Part of a small language model's weights: LayerNorm before each block, attention and MLP in parallel.
MLP neurons of a small language model. Each row is named by its layer, matrix (up: input weights; down: output weights) and neuron, and shows model dimensions 208-335. Each number is 128 + 32 x the weight over its row's rms, rounded and kept within 0 to 255.
After each neuron's rows, "fires on" lists the tokens most often at its 100 highest values on Wikipedia text that the model never trained on; "fires after" lists the tokens most often just before its 100 highest values on Wikipedia text that the model never trained on.

L4.up35 [114 140 148 122 150 188 134  67 130 133 112 149  95 124  99 135 128 146  99 143 116 122 141  87 176 102  35 188  99 112 120 136 110 130 134 149 163 153 116 128 158 100 140  74  96 113 115  63 162 101 157 109 175  98 163 116 121  26  97 153 124  95 164 110 115  81 149 122 144 139 178 110 156  86 136 137 157 166 103 138 136  95 130 124 145 124 131 110  76 129 223 155 124 154  97 110 132  83 137 121 122 117 146 131  92 114 121 115 134 124 124 110  90 130  81 120  87 127 131 173 132  47 168  53 101 159  99  98]
L4.down35 [ 72 112 130 107  79 199 154 114  63  78 116 137 109 126 178 120 133 135 148 128 112 134  83 115  86 102 157 135 115 113 115 122 173 152 124 116 183 127 205 128 128 156 125  89 162 114 181 126 108 111 120 169 181  55 146 112 121 136 137 121 136 100 165 114 120 128 146 127 167 108 142  93 173 104 136 157 115 100 130 164 100 167 121 158 113  97 153 145 114  99 107 115 125 177 146 138 133 171 151 111 188 121  79 130 108  67 123 162 129 115 140 143 166 120  95 119 164 107 127 150 107  82 119 151 110 164 136 168]
fires on: "1", "9", "er"
fires after: " ", "T"

L9.up560 [ 81 167  56 132  45 163 102 114 108 200 101 149 155 148 104 190 111 162 149 168 145 100  69 134 119 123  67 136 141 154 149  96 111 131 126 111 135 120 188 154 129 112 119 172  86 144 200 107 119  87  88 171 160 163 120 132 146 129 131  79 139 153  80  78 148 149 119 120  88 159 131 173 158 100 181  63 152 138 121  57 179  77 133 105 128 151 104 125 134 111 128 117 125 125  89  84 137  86 136 187 171 117 154 159 133 118 146 135  44 165 143  97  88 104 133 109 115 152 115 137 167  91 135  99 128 127 164 124]
L9.down560 [138 113 104 141  98  98  79 104  91  87 142 156  87 119 123 180 137  80 122 159 122 151 186 106 101  88 136 125 177 143 134 156 111 122 132  40 114 134 101 185 142 126 174  59 152 184 163 141 167 139 164 149 175  83 121 104 161 169 111 137  98 137 128  99 134 139  95 127 168 154 168 126 154  87 121 124 162  82 143 110 100 155 188 148  78 170 114 192 144  61  75  76 100 138 146  69 140  55 169 152 190 148  89 163  98 112 130 112  73 182  87 160 131 148 158 164 109 201 151  99 175 136 138 138 111 163 113 129]
fires on: "1", "5", "2", "4", "3", "6"
fires after: " ", "′", ":", " −", "5", "6"

L4.up1264 [143 161  94  95 103 138 105 133  95  86 141 106 134 120 122 145 111  89 168 166 128 132 123  75 131  86  49  71 113 144 143 107 174  99 106 104 129  67 145  44 115 133 138 101 147 108 150 103 120 114 133 178  93 163 130 123 178 151 104 144 152 211 140 132 113 141 179 139  85 129 115 138 142 135 140 135 152 160  81 115 158  88  67  68 155 110 122 150 164 143 133  92 137  54 126 122 182 106  96  82 142 118 129 113 128  99 117 154  80 151 145 122  58 117 122 145 122  90 127 160 124  69 130 124 129 117  42 119]
L4.down1264 [136  41 140 101  61 143 119  93 129 117 154 109 122 144 136 122 113 133 119 112 159 134 105  85  66  99 148 145  76  95 115 155 118  88 158 147 162  62 106  80 117 137 113 116  71 114 170 127 174 115 164 109 117 156 137 116 166 138  86 118 158 130 123  91 101 119  85 174 118 226 121 173 155 151  86  83 106  80 139  91 152  70 121 134 143 141 149 156 123 131  93 112 179 135 153  98 159 183  55  93 139 121  83  63 168 110 102  88 120  88 139 215 139 227 106 134 152 153 120 137 160 118 112 140  96 122  91  94]
fires on: "S", "s", "T", "iz", "St"
fires after: "\n", " \"", "-", "(", "/"

L9.up629 [159 154 107  92  63 112 150 116 150 154 105 126 147 117 177 139 130  77  83 145  70 140  57 167 104 118 149 110 130 155 156 147 146 158 150 130 103 143 111 129 108  83 146 133 136 114 117 108 130 138 159 126 105 114 114  92 108 143 216 108  81 146 108 119 120 103 140 150 167 152  67  92 141 162  35 162 165  98 122 110  91  97 111  83 144 137 142 140 116 190 166 120 156  98 146 113 109 121 142 145  93 160 126 121  88 176 140  80  94 142 129 129 133 147 190 116 102 166 110 108  99  73 140 137 145 146  86 134]
L9.down629 [104  83  95 115 156  79 109 175  94 145 134 111 146 112 149 108 131 129 133 201 148 149 148 146  85 111  61 146 107 161  82 141 120 171  99  73 130 152 155 111  67 135  95 133 150 172 140 173 138  76 117 180 125  90 114 118 150  99 131 223 109 157 111  65 116 158 138  77  95 122 115 138 137  90 174  81  99  88 129 122 142 153 121 124 124  87 116 199 152 120 103 201 186 130 162 211  83 113 101  92 138  90 114 109 163 113 138 115 111 136  75 132  98 155 166 142 190  94 182 144  44 135 146  98 126 166 154 179]
fires on: "2", "4", "6", "3", "5", "1"
fires after: " ", "2", "1"

L6.up912 [107 172 102 141 160 173 136 131  76  90  98 140 103 148 150 175 172 117 142  92 156  88 102 107 130 149  81 192 127  87 132 143 130 147 119 165 169  92 158 110 146 111  97 155 137 106  96  86 133 139 116 143  66 134 191  67 153 162 173 148 117  82 105 115  60  73 110  70 135 119 137 129 141 112 134 163 125 101 138 145 124  87 132 135  92 143 152 104  80 198 121 123  40 119 126 128 132  97 125 129 166  66 114 185  58 131 156 177 168 146 217 167 166 156 166  69 162 108 117 110 152 103 113 148 136 157 162 113]
L6.down912 [108 128 205  98  97 140 158 110 122 143 141 137 158 104 148  64 153 104 151 152 111 234 156 122 118 155  49  83 123 224  71 105 105 112  65 108 141  95 123  71  63 128 123 143 143 111 135 132  72 125 105 119 151 119 113 123 170 137 110 146 147 165 182 102 115 121  69 134 100 159 110  73 151 195  98 198  84 100  95 122  74 121 128 127 116 152  83 125  91 147 126 155 109 136 118 210 136 153 156  73 103 104  74 121 109 116 122 112 125 107  85 114 143 138 104 143 128  83 142 109 157 142 108 166 160 109 152 102]
fires on: "1", "4", "ath", "3"
fires after: " "

L7.up836 [157 108 174 102  96 154  96 139 188 153 144 119 116 131 165 116  67 130 125 180 129  85 121 128 156 129 165 162 113 179  60 188 145 185 128 203 123 177 126 129 122 136 148 111 110  95 165 136 103 131  91 178 137  85 169 155 112  77 100 141 114 155 104 134 104 127  92 101 111  78 141 144 141 118 228 214  71 156 127 118 114 144 179 189 156  84 119 160 160 103 199 129 122 138 161 176  99 143  82 142 114 159 123 129 159 103 134  99 124 169 143 144 131 161 157 144 137  99 118  66 120 134  99 128 135 156 141 179]
L7.down836 [138 160 124 139 107  81 166 173  39 109 200 134 172 112 108 157 140 161 136 143 101 126  97 143 135  69 154 142  98 130 110 151 133 120 113 182 105 125  98  97 168 122 103 108 152 190 109 124 148 106 155 172 119 157  75  99 145  95 147 151 137 145 115 112 183  93 115  52 121 154 130 120 131 121 110 138 176 123 163 149 152 154 133 101 100 114  35  99 163 152 127 149 171 131  74 115 138 170 109 144 116 113 132 151 152 145 140 132 108  91 151 108 131 101  89 146  49 169 142 126 132  68 179 128 157 181 112 146]
fires on: ",", "0", "5"
fires after: "3", "4", "0", "8", ",", "1"

L9.up884 [111 144 181  76 113 178 110 121 154 117 114 160 134 115  94 114 152 137 165  83  38  94 119  82  53 132  42  72 156 133  95 148 118 139 137 134 104 147 172 153  94 140 167 130 150 129 203 103 115 123 113 157 103 129 157 154 200 165 118  76 164 100 118  85  90 134 143  89 138 159 174 138 154  94  97  80 201  87 108 124 132  82 231 147 150 154  88 101 127 140  85 152 122 111  85 163 126  99 109 255 104 130  92 118 159 142 158 115 152 158 137 144 177  94 132 137  92 171  74 104  60 131  97 168 145 181 137 108]
L9.down884 [132 102  80 161 101 145 129  88 140 127 120 150  75 108 112  92 133 201 113 113 110 108 112 152 105 106 123 168 141 106 141 132 113 150 149 115  57 115  97 138 170 147 120 121  87 135 156 157 122 116  94 102 128  90 134 149 139 155 128 125 117 131  88 153  71 115 163 156 125 156 177 218 109 115 123  88 100  93 116 158 126 130 107  68 109 133 137 105 186 136 181 115 109 120 157  80  91 234  83 107 102 134  94 100 126 132 177 204 118 169 150 150 132 113 157 110 124 146 138  82 153 137 105  90  97 121 112  98]
fires on: "2", " R", "3", "ic", "6"
fires after: " "

L8.up1251 [113  59  43 139  93 142  61 128 159 137 162 108 105 126 125 124 122 111  93 149 183 121  70 162 175 107  89 155  97  82 108  88 148 132 148 150  46 125 134 123 113 179 133 119 131 165  78  73  75 146 120  95 109  86 168 184 121  83 158 171 103 144 131 167 142  98 199 133 188 175 156 157 100 102 147 103 139 109 102 107 129 129 138 140  96 178 110 101  83 162  96 154 200 128  90 145 111 125 167 164 129 207 128  68 125 119 171 124 100 189 126  72 156 111 105 129 152 143  62 120 122 112 130  65 135  73 134 138]
L8.down1251 [158  72  74 105  95 180  93 122  82 167 177 142 119 119 142 159 145 135 192 172 169 166  86 136 152 111 135 179 115 167 104 139 133 111 114 148 115 113 118 100 144 128 108 118 150 174 166  63 163 121 125 129 105 123 126 170 176 109 139 143  83 145  91 200 150  75 136 149 112  87 117 120 195 105 145  64 139 114 121 147 184 156 165 107 163 166 155 135 187 103 126 147 105 128  95 177 152 133  81 157 141 108 105 133 125 119 121  91 138 218 112 120 153 136 148  90 117 102 104  96 119 125 152 130 120  73  86 145]
fires on: "5", "9", "4", "0", "6", "7"
fires after: "2", "3", "5", "1", "4"

L9.up106 [144 138 139 129  89 103 171 148 145 187  88 121 144 142 108 117 110 141 120 142 112 108 117 108 166 142 128  86 160 124  94 133 110 182 122 142 177  94 100 122  74 110 113 112  72 145 103 132 132 108  97 103  69 157 119  83 206  99 109 158 137 153 162 139 100 119 117 112 226 168  74  84 124 202  72 148 117 133 141 115 120 118 109 104 215 133 104  84 162 162  71 104  83 130 128 104 131 147 124 113 177  94 129 159 137 205 139 182 177 117 165 121 102  85 162 114 135 178 166 137 149 127 142 160 137 158 121 123]
L9.down106 [191 106 123 104 118 116 157 154 169 116 131  79  62 122  89 123 126 111 134 162 117 125 156 113 158 122 169 144 102 144 139 106  91 108  53 127 102 111 100 146 128 128  85 189 161  97  74 159 115  94 162  91  70 140 171  85 170  62 159 145 161 150 172 160  67 134 102  99 112 152 172  92 118 151 118 154 114 150  76 146 122 214 158 135 101 115 162  73 119 107  98 117 137 170 142 110 110 119 122 153 114  94 149 155  93 165 143 125 171 164 158 143 126 123  57 168 128 212 139 102 171 117  76 161 164  92 170 143]
fires on: "3", "0", "4", "7", "6", "9"
fires after: "2", " ", "1", "3", " the", "."

L9.up243 [145 112 107 132 155 159 126 124  88  86 112 129 175  83 117 138 134  66 148 109 138 122  78 117 109 167 124 155  99 126 164 142  84 139  84  98 188 114 125 163 135 153 171 140 159 181  56 130 118  89  75 101 132  62 144 103 127 117 159 136 132 122  91 131 161 134 160 173  91  82 122 155 107 135  63 100  90 145 112 104 158 183 107 151 156 146 125 144 133 183 118 107 105  78 187 148 115 129  93  98 113 117 130 137 127 133 116 143 130  75 134  77 182 120 132 154 133 110 120 150  58 150 168 107 151 172 155 115]
L9.down243 [181 124 120 145 105 149 111 160 191 142 128 147 125  82  89 127  85 113 151 149 161 114 158 121 134 114  82 152 145 152 107 150 132 103 230  67 137  89 168 138 120 144 132 214 141 158 160 109 120 122 127 192 150  93 124 150 146 131  68 116 139 106 129 124 164 129 152 111 164 100 133 116 135 143 112  71 129 105 181  66 117 143 130 135 126 104 122 116 158 109 105 168 133 133 123 158 128  94 189 143 140 167 124  69 125 142 163  79 121 131 158 134  97 116  92 161 104 157 129 134  54 100 141 172  72 111 152 146]
fires on: "2"
fires after: " ", " the", " is"

L9.up847 [124 142 112 116  89 123 177 141 107 201 113 106 125 116 142  79  50 114 120 158 113  66 161 100 135 131 152 138 111 158 124 115 119 128 159 104  98 141 147 135  85 140 136 138 179 137 117  62  63 148 151 116 138 148 103  94 181 111 118 121 164 119 111 148 135 159 103 157  96 156  81 170  83  77 103  95 131 130 137 146  92  56 136 195  84  86  93 122  61 170 128 188 155 106  68 119 122 131  70 129 165 154 138  93 104 141  66 135 114 168 129 149 194 100 157 229 157 121  93 157 101 102 102 165 167 151 156 136]
L9.down847 [118 132 119 140 163 138  85 101 128  54 151 158 182  81 148 134 145 128 148 153  79  76 149 180 101 117 145 171  81 137 132 114  89 130 109 116 138 131 117 106 108 143 108 105 125 152  98 121 144 174 137 136 138  75 128 115  73 153 116 129 137 118 100 144  99 108 189 182 127 132 214 175  32 152 121  98 107  96 124 138 144  77 121 143  88 139 109 102 137 156 111 131 111 128 132 104 132 109 144 103 122  86 169 161 139  68 154 138 172 112 145  56 125 163  92  27 175 109 195 164 145 118  98 137 112  55 100 108]
fires on: "2", "1"
fires after: " ", " ("

L6.up164 [115 134 138  91 117 149  87 157  88  93 112 209 105 136 134 136 104 136 104 152  95 187 173 141 112 104 116 143 106 133 163 157 126 144 115  91 146 110 131 175 170  54 103 132 132  50 196 117 112  89 168  92 109  96 154 121 116  38 110 141 111 144 111 122 109 146 100  92 135 133 119 155 185   8 150 132 160 100 146  99  81 154 131 132  79 133 135  83 199  98 113 148 155 150 102 183 163 118 141 148 139 135 120  81 132 130 131  84 125 120  99  91 121 171 208 145  84 129 116 119 156 143  99 167 174 149 119 120]
L6.down164 [145 102  92 152 166  89 132 143 155 168 131 107  79 103 137 112 161  77 127 105 147 104  86 176 125 168 143  85 135 115  80 105 142 115 114 113 112  98 144  96 131 144 164 127  78 167  85 115 104 163 109 121 135 135 137 100 147 161 103 117 138  82 115 125 123 124 132 130  80 179 192 140 102 168 146 163  67 112  98 168 170 113 142  63 158 104 149 123  77 115 125  79  77 105 169 128 129 109 116 165 135 125 105 179 136 168 130 116 164 141  77 116 124  90  78 125 145  96 131 125 164 183 173 125 104 135 102 173]
fires on: "1", "4", "0", "9", "8"
fires after: " ", "1", "0", "9", "3", "4"

L4.up152 [180 108 118 151  77 123 135 149 119 135 153 113  83  92  39  82 134 127 140 157 107 110 175 103 145 110 121 109 129 130 126 119 141  70 147 141 138 146 172 201 168  86 100 110 118 129 151 179 157 111 122 145 128 144 160 178 152  95 138 137 114 243 112 158 137 178 123 122 138 115 106 143 112 137 132 107 136 143 118 123 121  18  59 113 131 134 121 131 134 181  97 101 150 125 162 163  81 152 108 170 162 115 167 121 161 128 131 180  95 128 135 168 103 171 132 190 132 161 124 148 213 101 153 112 133 122 129 132]
L4.down152 [116 183 153 144 169 154 130  89 138 113  72 121 193 156 140 125 163  99 107  52 179 153  94 140 160  83  93 126 193 104 103 121 163 120 125 130 132 114  58 188 161 143 119  73 145 111  86 174 109 126  96 125 126 123 114 128 122 127 147 126 105 190 101  98 131 141 131 116 130 117  81 112 131 121 131 118 140 172 195 168  75 157  90 124 135  77 116 101 156 146 111 104 137  86 133 120 192 108 121 173 124 131 149 153 111 102 150 151 138 244 148 112 138  98 103 155 177  98 169  86 125 160  54 132 151 144 110 154]
fires on: "\n", " time", "in", " |", " name", " became"
fires after: "\n", " the"

L8.up1034 [116 152 105 141 107 135 132 109 114 128 147 156 118 156 132 131 104 152  76 147 110 126 127 121 115 117  88  61  85  68 151 141 103 130 139 161 118 169 163  94  89  71 170 103 121 102 164  99  52 119  93 134 152 119 158 177 119 170 148 139 218 193  90 108 113  95 114  87 104 133  50 178 121 136  74 121  43 114 139 106 111 132 139 186 138 163 202 103 118 133 139 113 107 101 136 129 129 123  89 144 192 135 193  86 151 138 128 152 147 131 127  84 132  90 166 119  66 161  73 162 141 111 133 109 128  94 106 111]
L8.down1034 [157 127 178  91 131 110 146  99 106 117  93 129 172 116 137 109 121  94 144  89 116  83  82 144 149 139 183 142 156  56 103 106 142 154 150 122  98 139  59 145 107 135 174 141 138 127  66 101  94 117 119 138 114 150 140 181 141 116 103 150 160 132  88 119 149 118 151  98  64 104 133 124 139 146 169 141 117 143 177  94 136 111  97 158 116  75 169 163 160 159  98 147 176 118 110 124 135  66  80  69 129 121 141 140 101 160 107 107 120 153 119 125 120 116 116 109 140 123 155 105 133 117 176  82 153  88 159 165]
fires on: "\n"
fires after: " |"

L2.up606 [146 136 106 146 168 157  96 158 147  73 146 169 153 183 131 114 107 137 124 147 137 175 122 159 107 111 135 133  56 111 128 113 125 151 105  66  79 165 216  68 102 157 149 117 119 145  73 204 118 122 135 101 105 138 131  82 121 112 132 149 122 142 109 168 121 160  97  80 146 180 128 127  44 218  62 137  97  81 132  61 156 143 112  79 100 140 105 160 106 169 109 137 147 103 168  76 154 102 165 144 104  84 101 121 138 125  79 143  72 108 110 141  47 115 164 157 157 120 209 115 136 128  92  91 125 121 116 138]
L2.down606 [145 150 149 138 144  83 125 125 158  99 139 143 135  74 133 127 157 105 132 175  95 150 102  73 187  94 146 108 116 121 151 142  97 175 123 172  66 132 141  84 160 104  80  60  93 131  50 152 177 117 136  89 109  66 178 159 135 109 189  89 140  91 111 109 113 173 171  91  95 135 134 150 149 200 130 169 133 142 168  84 108 170 160 115  89 140 133 160 105 181 144 102 124 139 135 122 121 123 148  81 173  96 178  64 157 117  64 104 132 158 142 124  55 153 190 143 127  89 182 111 117  93 105 115 143 122 120 145]
fires on: "z", "qu", "l", " l", "ch", " Ph"
fires after: "-", " (", " o", " \"", " Pe"

L2.up396 [146  91 116 156 121 202 164 146 121 120 143 160 166 111 125 112 150  85 114 149 132 116 136  89  82 126 116 103 101 142  99 117 157 162  91 203  91 128  76 146 141 113 115 146 118 101 120 155 133 157 102  73 128 162 112 109 125  81 169 163  49 112 121 158 129  60  89 108 134  97 199 125 170 162 165 142 171  98 181 101 139 135 131  73 125 144 143 118 129 168 208 136 124 189 174 139 143 163  99 140 101 125  93 160 196 107 156 126 130 115  91 148 162 165 113 124 115 193 115 131 141 138 109 154 135 150 158 145]
L2.down396 [118 110 117 150 114 160 145 125 105 118 128  59 164 144 119  97 129 130  93 168 163 104 102 109 112 128 157 157 133  85 136 112 142 139 113 114  75 130 113 127  73 133 171 182 154 128  84 162 124 157 103 113 114 138 143 120 136 143  78 120  84 131 166 157 177 121  81 134 145 117 163 119 154 120 119 147  99 127 149 152  89 157 165  92 143 141 174 156 171 112 156 164 143 113  86  75 156 197  74  66 130 117 132  73 117 183 186 130 118 140 104 151 172 123  75 104 116 129 115 155 114  62  92 100  47 162 182 167]
fires on: "9", "in"
fires after: "5", "3", "4", "8", "7"

L9.up577 [127 181 100  92 112 159  52 148 180 166 117 138 163 161 133  93 124  90 127 132 242  99 173 161 174 159  83  83 114 125 113 128 112 115 177 149 125 125 161 110 115 123 127 137 144 141  97 161 150 144 148 117 200 133 118  15 116 160 134 173 134 119 112  90 146 136 122 132 146  83 142 146 140 155 118 106 134 154 136 144  89 165  88 141 126 157 103 173 118 107 136 107 103 102 121 109 121 142 137 132 131 123 135 127  95 169 147 122 109 118 133 137  88 126 149  93 102  91 146 109 103 117 171 152 171 111 186 125]
L9.down577 [ 81  94 102 113 138 124 103 120 141 126 230 134 149  81 138 129  38 108  97  81 127 178 154 169 123 139 115 117 101 136 151 139 172  79 139 156 134  94 110  43 179 128 103 150 133 127 122 162 114 107 108 177 188 120 159 184 117 146 121 146  94 131 146 157 126  89 122 161  94 156  91 111 124 126  55  48 123 131 138 109 124 103 152 176 137  91 139 179 172 112 110 144  90 129 110  96 162 139 128 108 124  99 135  64 110  82 111 109  31 116  91 130  96  68 140  88 135 123 170 149 136 105 151 166 130  94 101 108]
fires on: "1", " M", ".", " J"
fires after: " ", " (", " U"

L2.up374 [168 147 162  84  86 166  62 206  91 162 179 156 172 160 142 126 121 149  97 126 136  58 134 152 134 148 123  71  71 114 137 172 115 155 192 111 113 150 123 147 107  80 120 104 147  98 137 225 175 144 168 102 137 169  97 104 121 126 108 157  92 192 146 143  80  98  83 140 116 175 146  90 152  70 151 129 116 152 142 121 156 105  83 146 166 155  79 169 151 152 137 106 120 115 159 133  82 127 179  70 180 125 166 111 179  91 118 167 100 137 149 132  98 129  97 169 170 116 144  40  88 125 124 193 107 119 173 162]
L2.down374 [ 91 200 133 119  88 115 190  72 102 139 126 161 132  69 166 102 171 135 120 115  89 106 109 128 124 131 115 112 131 123  21 151 183 168 148  51 113 142 125  84 146  65 151 135 108 149 146 189 173  76 139 172 102 131 171  60 146 112 114 172 143 105 114 103  45 131 123 175 154 135 164 119 143 144 127  93 119 109 128 141 159 127  73 101  90 108 137 126 165 136  78 153  86 132 120 143 126  88 103 174 105 164 115 120  99 120  77 117  79 117 109  94 132 100 135 162 113 106 137 123 169 117 141  98 157 121 109 110]
fires on: ",", " \"", "|---|---|---|---|---|", "|---|---|---|---|", "|---|---|---|---|---|---|", "a"
fires after: "\n", " that", ":", " later", " B", " stated"

L6.up335 [136 175 104  69  78 163 114  94 168 116 198 137  92 153 137 148 155 110 106 127  40 109 164  95 110 114 130 115  88 113  99 102  90 110 178 132 110 119 115 169 110 129 138 156 139  89 108 112 110  75 131 102 137 142 164 126  75  53 136  57 143 150  61  91 124 137 102 164 169 162 166 146 123 109  92 114  93  24 139 164 121 137 173 154 152 153 166  88 107 117 152 121 145 145 122 144 131  97 120 117 156 116 129 119 147 143  71 106  96  84 182 172 162 109  73 134 131 172 125 120 134 132 159 123 164 106 133  85]
L6.down335 [106 103 127 126 110 125 167  86  94  86 160  96 126  92 141 131 171 119 119  98  84 138 150 113 129 152 137  87  93 167 112  80 144 145 153 125 145 124 109 132 152 119 117 156 104 139 144 191 133  92 173 158 134 177 115 183 156 159  81 146 209 132 136 113 148 137 149 178 121  87 122 158 132 107  99 110 105  91 158  82 133  98 150 160  93 130 102 151  76 125 117  51  99  99  76  87 118 125 162  74 141 115 110  87 162 118 181 153 115 117 110 128 175 121 104  91 137 141 106 116 161 147 134  92 171  70 156 150]
fires on: "\n", "-", ":"
fires after: " |", " Jean", ":"

L2.up759 [117 176 121  97 135  73 153 103 103 129 104  64 156 237 165 158 121 152 105 185 120 106  81 109 118 150  64 108 115  74 128 143 127 142 112  83 152 127 123 153 128 148 144 159 149 160  81 167 157 127 186  98 116 102 168 112 191 109 125 147 118 127 112 153 153 128  74  45  80  72 113 136 134 133 127 143 109 159 151 137  77 151  97 142 209 102 130 140 161 175 123 171 123  68  76  42 153 115 132 152 169 141 164 122 108 132 106 157 112 178 154 136 138 158 113 159 191 120 179 165 111 117 132 130 110  97 113  87]
L2.down759 [132 104 106 114  78  79 110 128 139 127 131  47  96 114 149 139 111 158 115 102 201  72 129  81 109 125 151 155 156  89 110 168 144 168 161 148 123 119  73 159  80 171 143 123 109 152 111 159 128 132 159 151 153  88 146 164 131 116  87 176 127 127  97 165 162  77  95  97 129 124 176 118 174 148 104 144 120  90  64 135 130 157  83 162 177 138 186 143 129 194  72 146 109 113 153 124 166 200 126  71  94 128 138 136 160  50 141  71 106 177  91 131 121  98 182  97 153  84 112  88 144 113 103 158 117 111 114  82]
fires on: "d", "in", "l", "ri", "key", "s"
fires after: "-", " (", " Sh", " \"", "/"

L6.up447 [136 141 117 126  83 124  98 163  68 147 113 120 150 191  68 137 126 130 178 174 141 110 116 157 121 139  77 101 161 107 129 138 111  79  79 109  90 159  98 136 169 137 116 126 147 118 139  97 138 139 100 120 136 122 110 135 162 106 149 114  42 170 160 136 110 123 128 104 127  97 112 133 107 140 141 105  28  56  88 159 109 108 134  96  97 112  76  94  45  50 115 115 171  80 111 130 126 116 163 104 183 158 107  82 150 176 118 144  83 144 104 104 147 162 136 152 144 100 128  92 189 126  72 139 155  95 117 151]
L6.down447 [178 142 161 101  75 134 143 110  80 160 133 106 109 138 135 115 122 127  54 141  93 167  85 134  94 159 135 161 106 158 141 139 201 159 169 124  69  90 131 189 173 111 108 109 157 102 112 149 180 141 114  87 138 166  93  64 126 130 113 130 118 117 109 149  49 130 120 126 115 135  94 163 129 136 160 153  81 105 146 134 118 140 124 123 134  93 114  75  97 143 115 145 129 119 122 220 115  95 128  88  96 181  90 129  99 108 118 135  94 125  83 134 116 137 119 133 156 147 146  75 140 113 109 106 133 138 100 109]
fires on: "2", "3", "1", "0", " on", "6"
fires after: " ", "′", "2", "1"

L6.up654 [ 82 121  79  85 120 211 126 116 154 121 136 103 103 127 163 136 173  94 179 162 115 143  98 117 116 115  87 123  79 114 149 115 168 104 166 130 159 143 135 116 143 119 150 159 111 128 142  72 127 146 156 112 142 120 144  80  82 182 168 177 162 105 188 124 122 115 134 182 153 196 130  97 127 160 134 104 120 119 140 138  82 100 102 148 123 140 156 112 140 133 151 126  61 162 175  87 139 133 103 124 154 103 128  61 145 159 144 152 106 134 110 111 124 109 121 178  86 132 145  54 120  87 178 168 106  83  77 165]
L6.down654 [138 146  88 122 157 128 119  91 111 112 109 146 146 152  58 123  97 113 121 105 172 138 132 139 118 107 120 106 105  99 136 114 159 167 132  95 173 159 107 166 155  87 138 133 171 142  71 149 118 188 185  47  97 111  97  46  54 139 127 172 151 118  67 133 146 118  70 123 125 104 147 113 159 121 105 118 122 144 106 189  82 145 117 106 141 143 153 122 138 151 156 172 131 123 165  82 137 147  81 121 176 133 204 152  82 168 110 104 159  85 125 124 137 126 102 122  83  98 113 143  80  93 189 150 128 195 136 104]
fires on: " and", " as", "\n", ",", " of"
fires after: ",", ":", " and", ";", "."

L2.up467 [161 168 135 137 149  82 138 189  66 138 128  71  96 122 121 103 146  99 131 114 127 141 186 137 169 136 124 117 107 115 136 130  71  90 155 132 147 152 152 101 166 132  61 149 165  57 135 141  89  87  75 130 123 169 160 146 157 177  67 129 111 138  72 113 134  84 117 142 216 167  71 119 128 156 128  79 118  93  74 116  43 101  99 181 153 153 110 106  70 112  96 129 112 146 135 132  63 134 169 124 172 132 115 117 111 152 171 118  81 144 123 150  83 150  75 146  40 192 132 155 141 113 201 144 108 137 123 148]
L2.down467 [ 70 108 113 112 125 175 151 137 143 165 130  84  84 126  50  87 132 133 107 114 107 133 109 131 138 143 190 127 112 143 147 138 142 114  95  82 177 145 106  92 107 136 101 115  93 129 118 171 133 146  89 123 151 150  86 139 173  99  74 151 131 175 125 115 112 110 142  87 156  89 164 107 124  81 159 157 153 163 125 108 155  93 195 142 166  53 153 120 102 123 105  82  84  55 112 102  99 168 107 115 183 175 129  90 103 189 113 191  92 137  90 153 144 132 143 129 130  99  68  94 127 118 102 135 157  78 130 137]
fires on: "2", "1", "3", "0", "ish"
fires after: "1", "0", " M", "M"